config = dict(
    head_dim=128,
    d_mlp=1024,
    parallel_block=False,
    init_std_up=0.028,
    batch_tokens=65536,
    z_loss=1e-05,
)
MLP neurons of a small language model. Each row is named by its layer, matrix (gate and up: input weights; down: output weights) and neuron, and shows model dimensions 224-319. Each number is 50 + 12 x the weight over its row's rms, rounded and kept within 0 to 99. A neuron's up and down rows have the sign that makes its largest values positive.
After each neuron's rows, "fires after" lists the tokens most often just before its 100 highest values on Wikipedia text that the model never trained on; "fires before" lists the tokens most often just after its 100 highest values on Wikipedia text that the model never trained on.

L8.gate588:73 60 41 53 44 51 57 39 52 70 48 48 26 48 51 45 55 44 49 53 58 69 25 23 42 53 42 58 41 62 55 39 24 44 39 63 53 50 33 48 40 55 57 39 51 52 48 55 43 32 50 65 71 44 62 37 49 44 60 55 45 46 57 55 67 63 46 38 22 45 52 42 50 56 69 43 51 54 46 58 57 38 47 40 44 41 33 35 47 59 29 38 44 60 43 44
L8.up588:57 48 71 47 63 45 74 40 49 49 60 74 51 49 81 39 53 35 45 49 34 55 46 72 61 66 52 61 34 51 58 59 37 45 46 59 60 56 28 57 50 33 71 48 57 45 55 58 48 49 52 53 91 60 35 23 60 44 56 31 53 59 45 59 69 58 65 76 45 43 62 52 46 52 54 32 39 40 48 61 45 36 52 52 49 55 55 40 62 50 34 60 39 58 19 33
L8.down588:44 42 48 42 46 32 56 37 75 31 45 61 61 43 65 63 54 35 40 61 53 57 55 50 33 73 41 40 40 65 45 77 49 56 42 35 53 48 62 65 58 27 46 68 48 55 58 32 48 68 55 48 54 58 38 63 45 32 37 47 72 65 30 37 36 38 61 59 56 46 45 48 52 53 50 38 67 40 44 42 27 41 48 39 36 40 92 52 57 39 48 76 44 62 50 60
fires after: "| ", "Y", ":", "r"
fires before: ":", ".", "| ", "ho ", ": ", ", "

L6.gate597:55 76 58 50 52 44 42 26 41 33 55 47 47 57 70 55 59 57 26 53 59 44 52 74 58 43 40 65 66 41 35 67 51 46 46 65 46 57 74 33 43 68 61 40 41 47 41 58 59 60 38 50 63 52 50 39 46 62 33 64 50 54 51 31 38 47 37 77 63 51 39 57 69 47 26 53 47 56 54 29 80 32 60 30 58 63 23 38 76 45 39 51 34 30 36 45
L6.up597:53 58 53 59 61 55 49 36 33 55 65 43 44 55 42 58 55 56 21 27 45 50 54 46 67 45 44 53 69 45 59 35 44 50 68 51 39 48 46 51 72 55 50 48 40 52 40 58 35 41 48 50 67 48 37 46 70 45 59 55 41 16 54 52 66 76 43 78 55 55 31 46 47 38 63 49 37 54 55 61 58 43 58 52 48 45 77 45 26 27 50 46 67 53 61 58
L6.down597:53 61 52 37 33 49 50 59 55 48 46 47 50 47 75 49 62 43 34 44 49 67 51 51 47 58 57 53 57 51 35 71 39 41 54 49 52 60 51 60 42 51 67 53 53 43 62 38 53 49 40 34 61 57 52 56 35 55 48 54 55 55 28 35 36 52 51 43 37 44 62 40 65 60 55 30 54 60 58 38 41 51 28 40 65 79 37 67 76 76 32 69 38 75 47 34
fires after: ".", "| ", "–"
fires before: "| ", "|"

L6.gate1005:62 61 50 58 53 43 48 53 55 60 52 61 44 53 61 67 43 40 31 58 68 76 52 34 56 31 57 46 61 54 57 47 51 56 50 52 57 56 49 48 38 45 53 40 45 50 42 42 60 35 33 55 51 64 38 46 48 74 51 56 58 48 50 40 49 42 59 44 51 60 25 53 38 43 50 46 45 71 49 44 46 61 64 36 53 37 35 43 45 61 70 61 66 50 41 22
L6.up1005:49 41 58 52 58 50 41 52 57 65 33 43 53 48 54 74 49 44 41 52 50 49 53 32 46 58 55 64 74 24 47 60 51 55 28 49 36 57 53 50 37 67 41 21 47 35 31 40 58 41 38 43 42 73 23 40 35 59 50 64 66 56 32 33 54 43 51 30 48 54 47 54 46 26 41 69 38 75 64 63 37 39 53 40 38 50 46 26 59 46 64 51 51 47 35 27
L6.down1005:42 31 54 44 51 51 34 43 67 50 33 40 36 26 47 70 52 44 54 29 40 51 56 64 40 40 48 56 51 34 58 39 51 49 53 52 33 46 43 63 44 58 51 57 54 34 51 46 56 38 53 42 48 58 53 52 37 53 50 56 64 64 48 40 47 54 49 33 39 43 80 40 52 53 52 51 45 56 52 58 37 45 42 58 62 33 67 46 41 51 62 38 40 53 60 67
fires after: "| ", "."
fires before: "| ", "|", " ", "("

L5.gate635:49 59 68 66 59 59 29 36 53 30 51 62 24 37 76 37 58 51 30 47 66 48 56 51 56 50 47 54 69 46 55 54 56 58 57 46 52 36 42 39 44 58 24 53 50 46 42 61 67 46 53 47 48 52 41 49 47 54 23 61 32 45 49 33 50 52 62 41 56 39 46 65 51 65 38 58 35 43 30 48 40 53 50 43 41 48 34 37 69 42 55 61 52 57 50 63
L5.up635:65 62 40 41 49 47 53 57 40 71 63 30 57 51 72 60 29 52 48 51 31 57 52 50 59 45 54 68 46 60 38 46 50 43 63 34 59 61 49 62 36 54 65 33 53 53 36 38 45 68 35 70 48 51 34 56 34 63 52 67 60 36 47 40 55 51 46 22 53 50 39 52 29 39 56 51 44 67 65 57 42 70 61 44 51 49 50 46 71 56 68 82 44 26 66 40
L5.down635:46 36 54 59 45 41 41 47 49 50 62 86 51 43 63 36 55 53 39 55 49 59 30 59 36 52 64 51 43 70 62 38 54 38 59 53 31 46 62 55 51 55 31 51 49 44 44 37 58 46 37 32 43 69 35 55 36 38 50 53 32 56 36 71 52 40 59 69 52 61 59 46 64 56 65 45 71 39 33 48 73 62 49 40 46 59 74 46 51 42 48 46 51 63 37 54
fires after: ".", ", "
fires before: "| ", "% ", "|", "(", "20"

L6.gate796:55 40 31 76 56 41 60 62 59 60 31 55 52 43 24 61 41 46 34 68 76 57 54 43 46 45 48 62 54 45 58 44 57 51 53 76 44 68 61 49 68 79 60 56 50 44 68 58 57 40 28 60 46 58 58 57 43 49 56 51 54 56 47 60 58 34 39 43 36 62 50 45 37 35 71 47 56 62 62 45 66 59 56 45 48 33 35 48 32 51 43 41 46 41 60 83
L6.up796:59 49 24 65 60 46 71 68 43 53 37 42 52 51 52 52 52 37 30 53 61 37 41 63 20 43 52 62 58 20 32 44 60 57 68 63 62 68 47 59 80 49 64 47 50 48 56 67 44 55 29 21 37 62 55 41 46 53 53 50 54 55 21 57 92 49 46 58 44 63 56 55 54 33 67 42 42 37 59 58 57 38 52 42 39 31 41 19 40 50 40 50 42 43 20 58
L6.down796:30 61 45 33 46 13 58 51 40 46 57 49 58 59 39 40 59 43 42 41 36 39 54 37 52 56 36 45 61 41 40 50 32 55 49 59 54 42 51 54 48 48 51 40 40 29 31 59 34 57 70 26 41 49 31 46 43 51 58 48 48 51 34 58 75 42 76 39 55 70 33 39 43 53 62 38 28 42 59 50 56 48 39 39 51 37 46 51 71 67 47 38 56 54 44 57
fires after: "| ", "===", "|", "\n", "===="
fires before: "| ", ". ", "District ", "=== ", "195"

L6.gate212:33 10 57 56 37 56 50 41 57 55 37 46 38 56 33 59 61 41 54 65 40 50 42 35 28 40 39 51 54 47 66 31 69 37 35 66 46 40 52 35 41 67 34 52 51 39 52 60 49 49 32 46 29 50 46 54 24 55 72 39 72 38 47 63 66 47 35 62 42 65 54 34 51 38 48 56 23 57 52 48 70 45 48 63 57 62 35 63 54 59 59 39 39 54 36 49
L6.up212:50 57 64 68 47 74 57 51 60 43 57 53 44 63 64 36 51 40 62 49 47 44 73 67 49 50 44 58 57 39 50 52 24 46 27 49 49 57 60 68 49 60 34 56 45 41 41 35 55 55 41 48 36 31 53 38 44 32 47 39 57 56 52 34 48 45 44 62 61 52 79 56 47 39 44 52 44 60 65 57 53 66 45 63 57 36 40 50 43 49 56 51 56 49 37 41
L6.down212:71 81 51 64 48 47 46 64 57 35 63 45 52 54 64 43 49 57 41 30 41 38 71 55 37 53 37 51 63 56 18 47 40 40 56 59 53 58 44 62 33 36 53 63 41 81 41 56 46 46 60 49 54 45 41 43 55 44 53 34 44 50 58 30 62 40 46 47 66 46 57 46 36 66 37 48 38 40 64 62 29 45 49 26 52 56 57 42 55 36 50 48 66 56 56 45
fires after: "\n\n", " ", "\n", "Party ", "1 "
fires before: "Candidate ", " ", "Party ", "2 ", "Pos ", "No"

L6.gate107:40 61 65 23 50 69 40 54 51 49 47 37 44 72 52 54 57 49 31 46 56 58 38 44 41 60 40 42 74 46 67 53 67 44 41 68 51 50 63 35 27 47 36 44 40 64 61 55 48 52 68 44 60 44 42 53 57 56 45 70 53 71 55 44 38 58 55 45 36 47 30 40 80 57 53 79 65 48 36 61 60 41 44 37 67 54 48 37 50 36 60 52 44 25 33 50
L6.up107:60 48 41 54 38 61 46 43 31 52 52 43 61 49 59 44 78 33 60 42 50 63 51 63 41 34 50 44 43 49 62 61 64 48 41 62 43 62 74 58 58 49 46 33 39 25 53 41 56 41 60 38 43 23 56 38 64 49 33 63 59 48 42 51 67 52 53 35 45 47 37 39 44 25 50 35 41 50 69 53 61 49 67 53 49 61 44 31 67 59 51 42 71 25 36 46
L6.down107:73 61 46 29 44 47 58 64 37 37 38 28 52 38 51 52 60 62 33 57 44 66 45 48 48 61 53 38 41 21 47 53 51 39 47 64 40 51 68 62 35 64 21 56 47 45 59 31 78 55 54 40 55 51 58 54 39 68 57 62 41 47 34 43 56 73 49 63 59 44 59 51 47 58 59 50 75 35 63 47 60 33 31 38 44 46 40 53 63 58 65 29 56 48 59 40
fires after: "| ", ".", ". ", "bi", "i"
fires before: "|", "| ", "\n", "af"

L6.gate612:38 56 61 51 37 51 62 48 38 58 31 59 40 45 37 53 35 57 48 54 64 66 63 50 41 32 15 61 37 39 47 40 61 47 61 72 45 49 61 31 48 42 54 51 58 78 54 56 63 39 42 41 57 72 53 49 26 50 55 63 63 53 44 33 50 51 45 61 56 56 45 36 68 43 62 52 52 81 58 46 64 62 44 60 43 64 40 48 36 50 54 52 31 67 28 39
L6.up612:60 39 42 47 43 54 37 55 46 73 30 45 56 68 41 44 48 46 66 61 46 53 43 54 50 40 55 62 24 63 65 47 60 45 49 40 49 57 44 77 60 61 35 52 59 30 55 38 57 30 70 54 50 26 60 43 52 37 22 44 63 40 30 59 64 53 36 62 69 52 22 46 38 53 38 32 40 32 37 61 50 21 48 59 55 32 58 45 36 55 44 43 43 51 46 37
L6.down612:58 62 36 54 59 64 43 50 40 58 49 66 44 48 33 64 55 60 56 41 59 55 57 40 55 39 45 54 28 44 44 43 56 31 48 29 52 41 60 69 56 52 64 39 63 44 63 48 56 54 28 69 40 39 46 61 58 57 52 48 40 44 54 47 57 49 50 42 38 69 36 82 53 47 69 50 35 39 54 44 55 62 31 46 49 43 44 59 59 55 32 42 64 57 59 57
fires after: "| ", "0 ", "2 ", "1 ", "3 "
fires before: "| ", "0 ", "1 ", "|", "2 "

L6.gate743:23 47 46 54 47 71 40 39 64 32 47 65 57 22 60 39 66 61 65 53 44 57 64 31 44 52 39 58 44 42 51 76 76 46 50 25 41 51 46 45 54 42 67 34 50 46 35 39 54 47 63 30 46 42 45 36 48 55 55 52 56 52 37 49 45 55 69 46 70 50 43 68 46 40 47 58 48 25 52 49 38 48 74 34 26 62 50 45 56 66 52 43 68 27 32 43
L6.up743:63 68 59 53 54 57 53 75 51 54 23 65 43 57 50 39 34 64 46 43 50 62 34 73 55 15 56 59 61 80 53 58 60 34 60 50 55 41 61 49 26 51 49 54 54 51 49 49 53 40 57 53 56 46 45 46 55 52 42 41 41 37 53 42 48 48 49 58 60 43 41 61 37 43 47 48 55 57 52 44 47 65 50 43 66 54 52 46 36 42 51 52 53 42 39 43
L6.down743:52 32 27 39 56 35 46 60 38 48 46 79 51 35 34 51 62 67 48 55 57 42 42 49 54 75 45 57 55 42 34 44 37 28 39 51 53 55 51 65 56 51 63 31 50 32 55 35 42 36 63 25 65 62 54 41 38 50 59 50 53 61 33 73 48 44 45 64 61 46 56 45 52 57 74 55 78 41 40 52 52 52 71 66 60 60 60 66 46 51 57 46 55 65 51 44
fires after: "| ", "–", "."
fires before: "| ", "|", "–"

L6.gate388:44 28 48 71 37 37 43 83 48 41 36 59 55 53 61 40 42 65 50 62 35 62 75 49 36 42 69 53 39 85 59 44 28 30 66 53 27 52 43 64 54 51 72 53 45 70 44 51 68 51 40 65 52 65 62 54 34 38 50 51 52 55 59 41 56 36 36 29 40 57 58 57 51 30 69 40 73 65 65 49 41 64 48 36 49 37 57 53 40 49 54 31 32 37 50 76
L6.up388:57 40 29 47 47 64 48 66 40 46 50 42 61 44 79 58 43 49 54 56 58 58 63 57 31 56 71 47 61 57 57 41 32 35 72 58 39 65 56 59 35 35 63 70 48 81 63 39 58 49 56 51 51 60 63 34 59 35 50 42 62 52 27 67 42 39 49 43 46 63 45 73 36 46 56 37 64 55 67 63 53 24 48 55 49 17 46 45 34 52 31 58 21 63 47 36
L6.down388:69 61 48 36 66 47 47 40 16 47 64 41 48 61 52 58 39 51 47 48 63 64 32 55 64 59 52 49 66 34 57 57 45 76 47 66 68 52 47 65 50 48 55 41 68 28 51 03 37 66 54 49 49 36 48 41 69 45 57 35 62 57 41 53 42 49 72 41 24 74 60 58 41 75 39 22 30 47 55 42 67 25 52 60 44 42 32 46 45 44 36 31 38 70 64 42
fires after: "| "
fires before: "| ", "|", "not "

L6.gate547:60 65 44 45 51 36 46 52 48 45 66 49 37 44 47 63 59 49 69 52 58 53 36 44 41 47 46 42 27 59 40 45 66 62 56 56 35 47 46 44 45 23 47 48 51 52 62 60 57 43 31 39 29 62 47 31 39 59 57 75 48 59 61 52 33 51 43 49 69 39 41 32 70 43 60 41 44 58 20 46 62 32 48 48 48 59 52 57 21 37 74 63 55 57 42 59
L6.up547:34 49 72 36 58 43 49 62 52 31 33 63 58 62 35 49 51 38 66 49 45 59 58 62 67 74 55 43 50 47 63 49 58 42 46 57 35 46 37 33 39 56 37 41 54 51 35 45 52 62 73 63 51 44 53 65 85 56 60 54 43 62 62 48 57 60 65 62 37 59 39 56 39 53 29 40 54 37 60 69 48 64 55 36 61 51 43 48 51 41 56 44 29 57 37 38
L6.down547:47 59 35 54 74 58 66 47 54 48 39 55 39 46 24 69 45 57 31 58 25 46 55 66 66 26 55 67 64 57 62 53 43 56 39 48 44 66 56 43 46 49 62 58 69 76 64 32 33 45 65 64 66 58 48 62 64 40 56 44 34 41 45 62 49 47 43 47 37 68 42 72 71 50 44 38 43 46 40 52 32 44 76 52 46 26 51 51 56 57 38 40 65 39 47 68
fires after: "| ", ") ", "- "
fires before: ": ", ".", "= ", "(", "0", "| "

L6.gate650:52 34 44 48 49 33 35 47 65 37 51 44 48 64 53 57 57 57 34 47 38 58 54 52 64 32 45 53 58 61 39 19 53 25 53 53 65 60 57 75 46 75 60 41 31 69 67 57 63 55 29 67 46 67 51 61 47 57 63 54 58 63 46 48 52 62 56 48 43 33 46 52 50 35 55 58 60 61 50 67 68 50 37 60 71 46 35 68 59 63 31 62 25 62 57 54
L6.up650:31 42 45 64 68 73 67 75 52 43 27 54 57 46 56 57 43 36 64 52 51 56 51 37 36 50 29 50 39 31 56 50 58 55 42 48 37 47 64 41 70 51 69 65 51 40 49 69 58 52 57 84 61 48 41 49 53 43 58 54 55 59 66 52 54 31 48 39 46 40 36 59 50 41 57 61 50 57 52 49 54 66 69 62 56 47 32 47 47 55 57 40 45 43 53 52
L6.down650:57 41 27 63 55 55 45 36 33 50 57 42 58 48 69 38 58 55 50 45 40 44 45 25 41 41 61 33 58 40 57 69 57 64 34 50 45 60 50 36 38 46 57 55 64 48 48 48 37 34 46 51 77 54 58 55 72 44 26 57 43 70 42 54 64 44 55 48 34 43 34 64 42 65 49 43 43 49 48 51 51 36 41 60 34 76 53 60 69 62 47 48 89 65 45 52
fires after: "\n", " ", "Party ", "\n\n", "No"
fires before: " ", "Party ", "Candidate ", "Title ", "| ", "1 "

L6.gate802:55 53 57 63 45 53 45 60 51 52 47 54 49 48 64 71 57 54 23 43 64 37 31 44 60 49 60 55 61 53 23 37 62 59 46 44 43 62 20 40 41 49 41 50 49 32 50 44 74 37 31 35 74 54 53 56 48 46 62 58 53 42 40 38 48 53 52 74 64 60 29 59 67 41 71 44 34 73 27 52 54 53 49 55 44 61 65 57 55 40 33 53 33 57 45 25
L6.up802:56 31 47 54 47 65 55 43 42 49 52 33 72 45 72 52 50 47 32 56 62 52 70 77 66 40 45 49 59 62 49 41 50 48 74 48 79 54 47 56 40 45 49 39 45 32 39 38 51 52 42 37 52 59 45 70 41 63 51 65 50 40 42 50 46 52 65 21 60 62 31 75 45 47 63 55 64 57 58 45 53 50 61 54 39 54 55 49 68 56 38 46 50 49 51 24
L6.down802:60 69 39 64 52 54 50 70 74 48 38 48 54 66 49 41 67 71 57 41 56 60 67 63 44 59 64 54 56 45 57 39 58 77 56 51 35 44 45 39 44 50 42 43 37 37 49 64 61 50 56 40 60 42 53 69 55 60 43 75 44 54 35 62 48 46 78 36 39 46 49 66 24 69 49 37 68 62 57 65 57 56 42 27 46 61 39 63 38 77 41 67 38 47 47 49
fires after: "| ", "0 ", "."
fires before: "| ", "|", "0 ", "% ", "1 "

L6.gate603:32 50 61 71 39 57 57 53 52 37 24 39 49 68 24 54 78 64 39 52 59 57 50 49 45 36 58 55 53 47 48 47 47 59 44 73 39 33 52 55 55 44 63 51 41 50 37 68 69 38 37 69 40 43 47 54 46 51 38 55 57 50 52 53 51 40 43 41 44 68 28 45 44 37 62 56 63 63 48 33 45 45 61 22 66 56 64 51 42 50 47 51 48 41 38 52
L6.up603:14 43 41 53 43 67 52 70 56 40 36 48 48 53 32 41 66 52 23 50 48 56 48 57 41 39 34 69 65 43 51 68 58 57 47 69 52 46 53 54 54 50 85 36 69 44 59 56 52 28 46 54 63 49 35 62 52 51 50 59 70 55 42 54 53 61 71 59 52 73 26 58 33 42 55 59 45 46 52 29 46 33 47 49 58 48 58 49 50 41 49 45 33 71 37 71
L6.down603:48 45 42 54 60 52 31 49 45 54 32 63 61 52 43 37 34 42 67 50 46 51 42 75 48 39 46 61 43 46 47 54 56 73 38 40 59 57 42 54 47 49 55 18 51 49 50 55 51 40 51 29 54 46 75 59 47 43 55 44 61 53 37 43 45 67 48 55 38 53 39 41 65 51 57 39 53 46 52 48 51 21 44 49 54 35 70 53 45 58 32 50 32 45 65 58
fires after: "| ", " ", "===", "01", "1 "
fires before: "| ", "|", ".", " "

L5.gate855:58 46 59 48 51 64 43 45 30 48 48 42 64 43 40 70 47 63 56 48 47 44 64 34 28 49 69 49 42 52 55 41 39 55 50 48 37 64 64 40 17 36 48 56 58 63 38 56 78 45 50 61 52 56 55 40 27 65 51 43 58 49 62 41 48 30 39 45 47 45 40 49 53 38 56 55 61 48 40 50 47 43 52 43 59 40 54 47 55 50 64 28 41 30 64 66
L5.up855:46 77 46 26 39 61 54 55 43 43 34 55 39 39 60 39 32 45 41 38 52 50 34 47 38 64 66 47 45 63 50 46 49 62 43 60 48 50 45 27 29 28 61 42 47 76 54 44 68 47 71 45 57 46 54 28 58 48 38 43 72 37 28 59 47 44 60 77 59 58 31 67 42 51 51 51 34 40 48 49 56 39 35 42 51 52 53 39 59 57 49 37 31 61 29 46
L5.down855:38 92 60 29 41 57 63 37 64 50 36 48 50 52 62 45 54 20 57 52 46 52 39 31 61 39 55 57 55 56 44 63 45 43 39 58 55 60 35 47 52 27 67 30 37 69 55 47 49 38 57 36 39 53 52 40 72 33 21 47 58 42 42 50 37 58 63 56 49 64 51 56 45 69 49 37 42 55 47 52 65 32 52 15 65 61 46 38 43 60 48 35 62 63 36 39
fires after: "| ", ": ", "; "
fires before: "| ", "|"

L5.gate913:30 63 40 32 37 48 36 50 59 49 47 34 44 61 47 37 62 57 46 45 55 62 67 44 66 49 69 54 44 50 50 47 59 51 62 52 56 46 48 42 53 47 71 31 44 66 47 56 84 47 53 60 40 58 44 50 64 56 58 58 50 43 44 31 42 45 71 53 69 52 47 65 27 47 57 56 64 38 40 50 54 62 67 33 45 59 53 69 48 47 41 57 47 51 11 50
L5.up913:59 47 44 67 26 64 55 41 70 58 51 39 49 67 74 36 63 20 50 49 38 34 58 57 67 30 58 48 56 36 35 42 69 51 50 58 50 26 39 39 41 61 70 45 39 59 41 73 61 53 37 61 32 66 38 59 42 67 46 51 57 47 43 56 71 35 59 48 58 60 35 50 47 32 33 48 35 52 33 49 44 71 63 57 45 34 51 45 62 34 58 47 42 69 58 47
L5.down913:50 54 38 54 52 41 40 40 68 51 52 32 35 71 49 24 67 52 51 51 46 42 35 52 50 23 51 45 54 51 42 48 44 36 71 33 68 68 31 38 49 68 43 46 38 50 44 34 58 69 52 53 44 51 37 60 51 70 46 72 49 48 63 37 58 57 63 36 59 56 54 50 63 41 59 40 56 49 41 47 64 36 61 55 59 54 70 35 58 54 46 53 40 55 53 49
fires after: "| ", "."
fires before: "| ", "|"

L5.gate871:40 66 49 56 47 66 63 43 51 63 32 54 35 39 44 42 55 52 57 49 62 42 42 63 55 10 59 53 34 34 57 51 57 47 38 32 63 66 57 45 40 53 38 54 44 40 63 38 46 42 53 59 61 41 57 54 63 57 74 54 41 66 75 49 57 37 60 61 68 49 56 46 26 45 55 50 36 53 40 48 48 67 44 59 58 57 09 40 36 55 56 41 71 52 71 43
L5.up871:65 46 35 43 44 53 72 49 37 46 51 42 53 47 35 57 53 38 51 71 62 67 58 63 43 24 45 60 63 59 56 32 76 32 30 21 50 48 36 59 58 66 41 47 68 32 39 52 79 16 38 44 42 54 35 51 34 47 57 81 52 49 60 70 45 59 67 49 61 59 38 57 42 47 47 53 69 56 49 54 43 40 64 54 52 47 56 47 36 43 53 53 84 51 45 39
L5.down871:58 37 62 54 46 62 58 49 54 56 39 50 45 54 66 44 61 37 34 65 38 66 55 44 54 25 59 38 48 54 53 76 54 48 28 39 50 21 36 48 41 62 73 43 49 53 53 59 43 18 65 51 76 41 40 46 61 51 44 64 24 28 55 49 51 59 73 32 63 64 46 39 53 51 61 60 56 43 69 75 55 62 60 51 43 50 43 59 55 35 59 42 51 53 37 69
fires after: "| ", "\n"
fires before: "| ", "\n"

L9.gate83:42 56 47 53 58 48 62 52 61 45 36 55 38 57 63 47 58 51 43 66 41 48 56 49 69 45 36 50 47 45 23 47 35 30 45 48 49 51 71 61 57 47 50 63 46 53 43 40 57 41 42 62 58 55 24 46 40 55 55 67 52 58 48 53 76 34 68 41 47 38 56 34 50 59 50 55 66 49 26 63 67 63 51 37 65 28 52 54 47 50 41 36 71 33 67 46
L9.up83:66 56 49 51 58 39 61 53 49 62 55 43 45 63 50 69 58 34 51 57 51 53 52 46 57 15 55 54 60 36 48 38 65 51 40 38 41 46 48 47 55 73 42 36 60 58 47 48 63 36 41 72 67 50 38 38 61 55 25 52 59 59 66 41 69 39 76 38 55 47 23 73 47 46 42 43 41 51 50 51 50 49 63 22 54 43 48 50 53 45 58 47 47 56 53 47
L9.down83:29 67 39 41 42 51 24 42 40 54 47 48 48 47 44 52 44 44 43 59 38 68 29 53 59 48 53 58 56 65 56 50 36 36 43 51 63 53 54 62 51 31 49 48 41 60 45 41 66 65 58 67 72 39 43 57 49 35 43 48 51 14 45 68 47 49 44 76 48 45 40 37 36 50 51 50 51 64 56 48 47 57 46 50 56 42 35 63 47 37 49 23 25 44 57 59
fires after: "| ", "(", "; "
fires before: "| ", "; ", ") "

L7.gate725:55 43 54 46 50 57 60 50 41 35 54 53 36 47 48 50 65 53 50 46 57 44 50 64 43 44 54 66 63 59 52 43 38 77 45 75 52 34 41 41 37 35 26 45 39 35 52 51 48 51 42 42 50 56 51 58 45 37 56 43 61 54 42 52 66 49 63 55 42 48 56 38 60 30 51 54 39 61 38 32 61 42 59 57 40 81 45 72 53 50 57 63 55 52 36 48
L7.up725:40 30 62 52 53 68 62 56 23 17 51 44 42 37 61 55 63 54 57 41 45 36 45 59 38 55 59 55 58 27 45 63 53 73 36 66 50 58 49 43 53 35 38 49 60 46 49 55 74 52 39 46 56 54 40 62 48 46 58 32 61 43 38 36 49 42 61 62 65 27 53 63 53 41 29 49 33 47 68 48 33 64 67 42 52 47 45 62 55 49 46 31 59 53 43 13
L7.down725:51 54 39 47 62 60 28 38 46 26 51 44 57 51 59 50 63 56 52 38 44 40 51 37 41 54 44 26 49 46 37 58 51 45 41 26 42 60 54 44 41 39 46 35 44 49 37 65 72 72 46 37 73 56 60 59 49 50 56 58 30 56 56 39 33 47 50 27 66 52 39 69 21 60 37 46 35 45 62 67 44 56 59 44 32 31 65 36 68 65 47 43 68 55 53 45
fires after: "\n", "\n\n", "Party ", "% ", "8"
fires before: "\n", " ", "Party ", "\n\n", "| "

L10.gate666:53 48 42 46 63 54 66 28 35 57 68 51 55 41 55 34 58 58 45 64 65 68 42 46 66 34 73 60 37 63 46 30 46 51 58 68 63 57 50 35 37 51 37 59 52 45 49 49 41 34 56 43 59 46 62 63 50 37 73 27 43 65 69 49 53 58 36 35 40 34 52 38 52 49 66 55 69 64 27 44 43 54 50 71 42 46 65 66 45 49 48 67 55 47 29 29
L10.up666:37 49 64 42 62 46 71 52 60 45 53 50 47 40 47 49 44 38 57 78 55 67 60 45 58 62 58 52 27 66 56 51 55 41 65 66 50 49 46 46 59 51 79 53 53 38 49 61 57 50 64 50 40 53 53 49 51 46 63 37 61 49 55 64 39 58 36 80 55 41 46 71 48 59 33 38 53 43 48 74 49 57 46 46 67 66 54 40 38 59 61 44 46 50 42 36
L10.down666:43 50 61 75 52 58 56 24 57 69 32 60 56 53 48 52 49 45 66 68 33 58 48 35 26 49 64 59 42 77 49 75 43 49 46 40 28 42 33 54 57 44 50 53 49 77 42 57 67 62 63 39 51 71 63 50 64 26 60 63 38 53 42 48 46 45 44 73 42 65 43 44 35 61 30 66 47 41 41 62 54 35 42 36 59 39 58 50 37 40 75 43 36 48 42 38
fires after: "| "
fires before: "| "

L6.gate689:59 36 67 53 68 42 59 43 25 62 59 54 56 67 62 55 53 51 45 41 66 61 58 13 59 51 68 75 52 41 59 24 61 50 46 62 62 37 35 28 55 60 35 49 52 33 48 52 64 16 32 34 42 48 44 34 39 44 44 43 31 47 62 39 48 46 41 40 47 44 31 55 46 52 61 47 43 61 30 40 51 38 52 46 41 51 51 52 49 44 48 50 55 66 60 52
L6.up689:53 40 52 59 65 56 72 46 67 72 63 53 59 49 46 32 37 44 61 54 73 56 52 36 56 61 57 49 50 52 56 54 49 50 41 60 58 48 65 45 37 68 42 56 53 29 39 40 56 44 56 49 40 35 44 52 52 50 24 42 23 65 54 66 60 53 63 49 54 60 59 40 44 53 52 60 36 35 63 37 42 50 38 51 55 40 50 55 37 70 28 27 55 50 58 69
L6.down689:36 40 48 49 53 64 68 35 53 50 40 70 47 55 49 23 51 60 60 77 59 62 45 52 46 48 48 68 54 54 62 47 58 58 40 42 45 51 57 60 59 54 65 50 44 32 56 38 44 73 46 43 58 39 48 72 56 48 43 37 39 64 64 62 54 65 70 48 41 42 66 69 32 58 24 57 43 38 41 44 56 60 44 50 45 45 55 46 50 72 46 34 48 60 59 43
fires after: "| ", "22"
fires before: "| ", "|", "."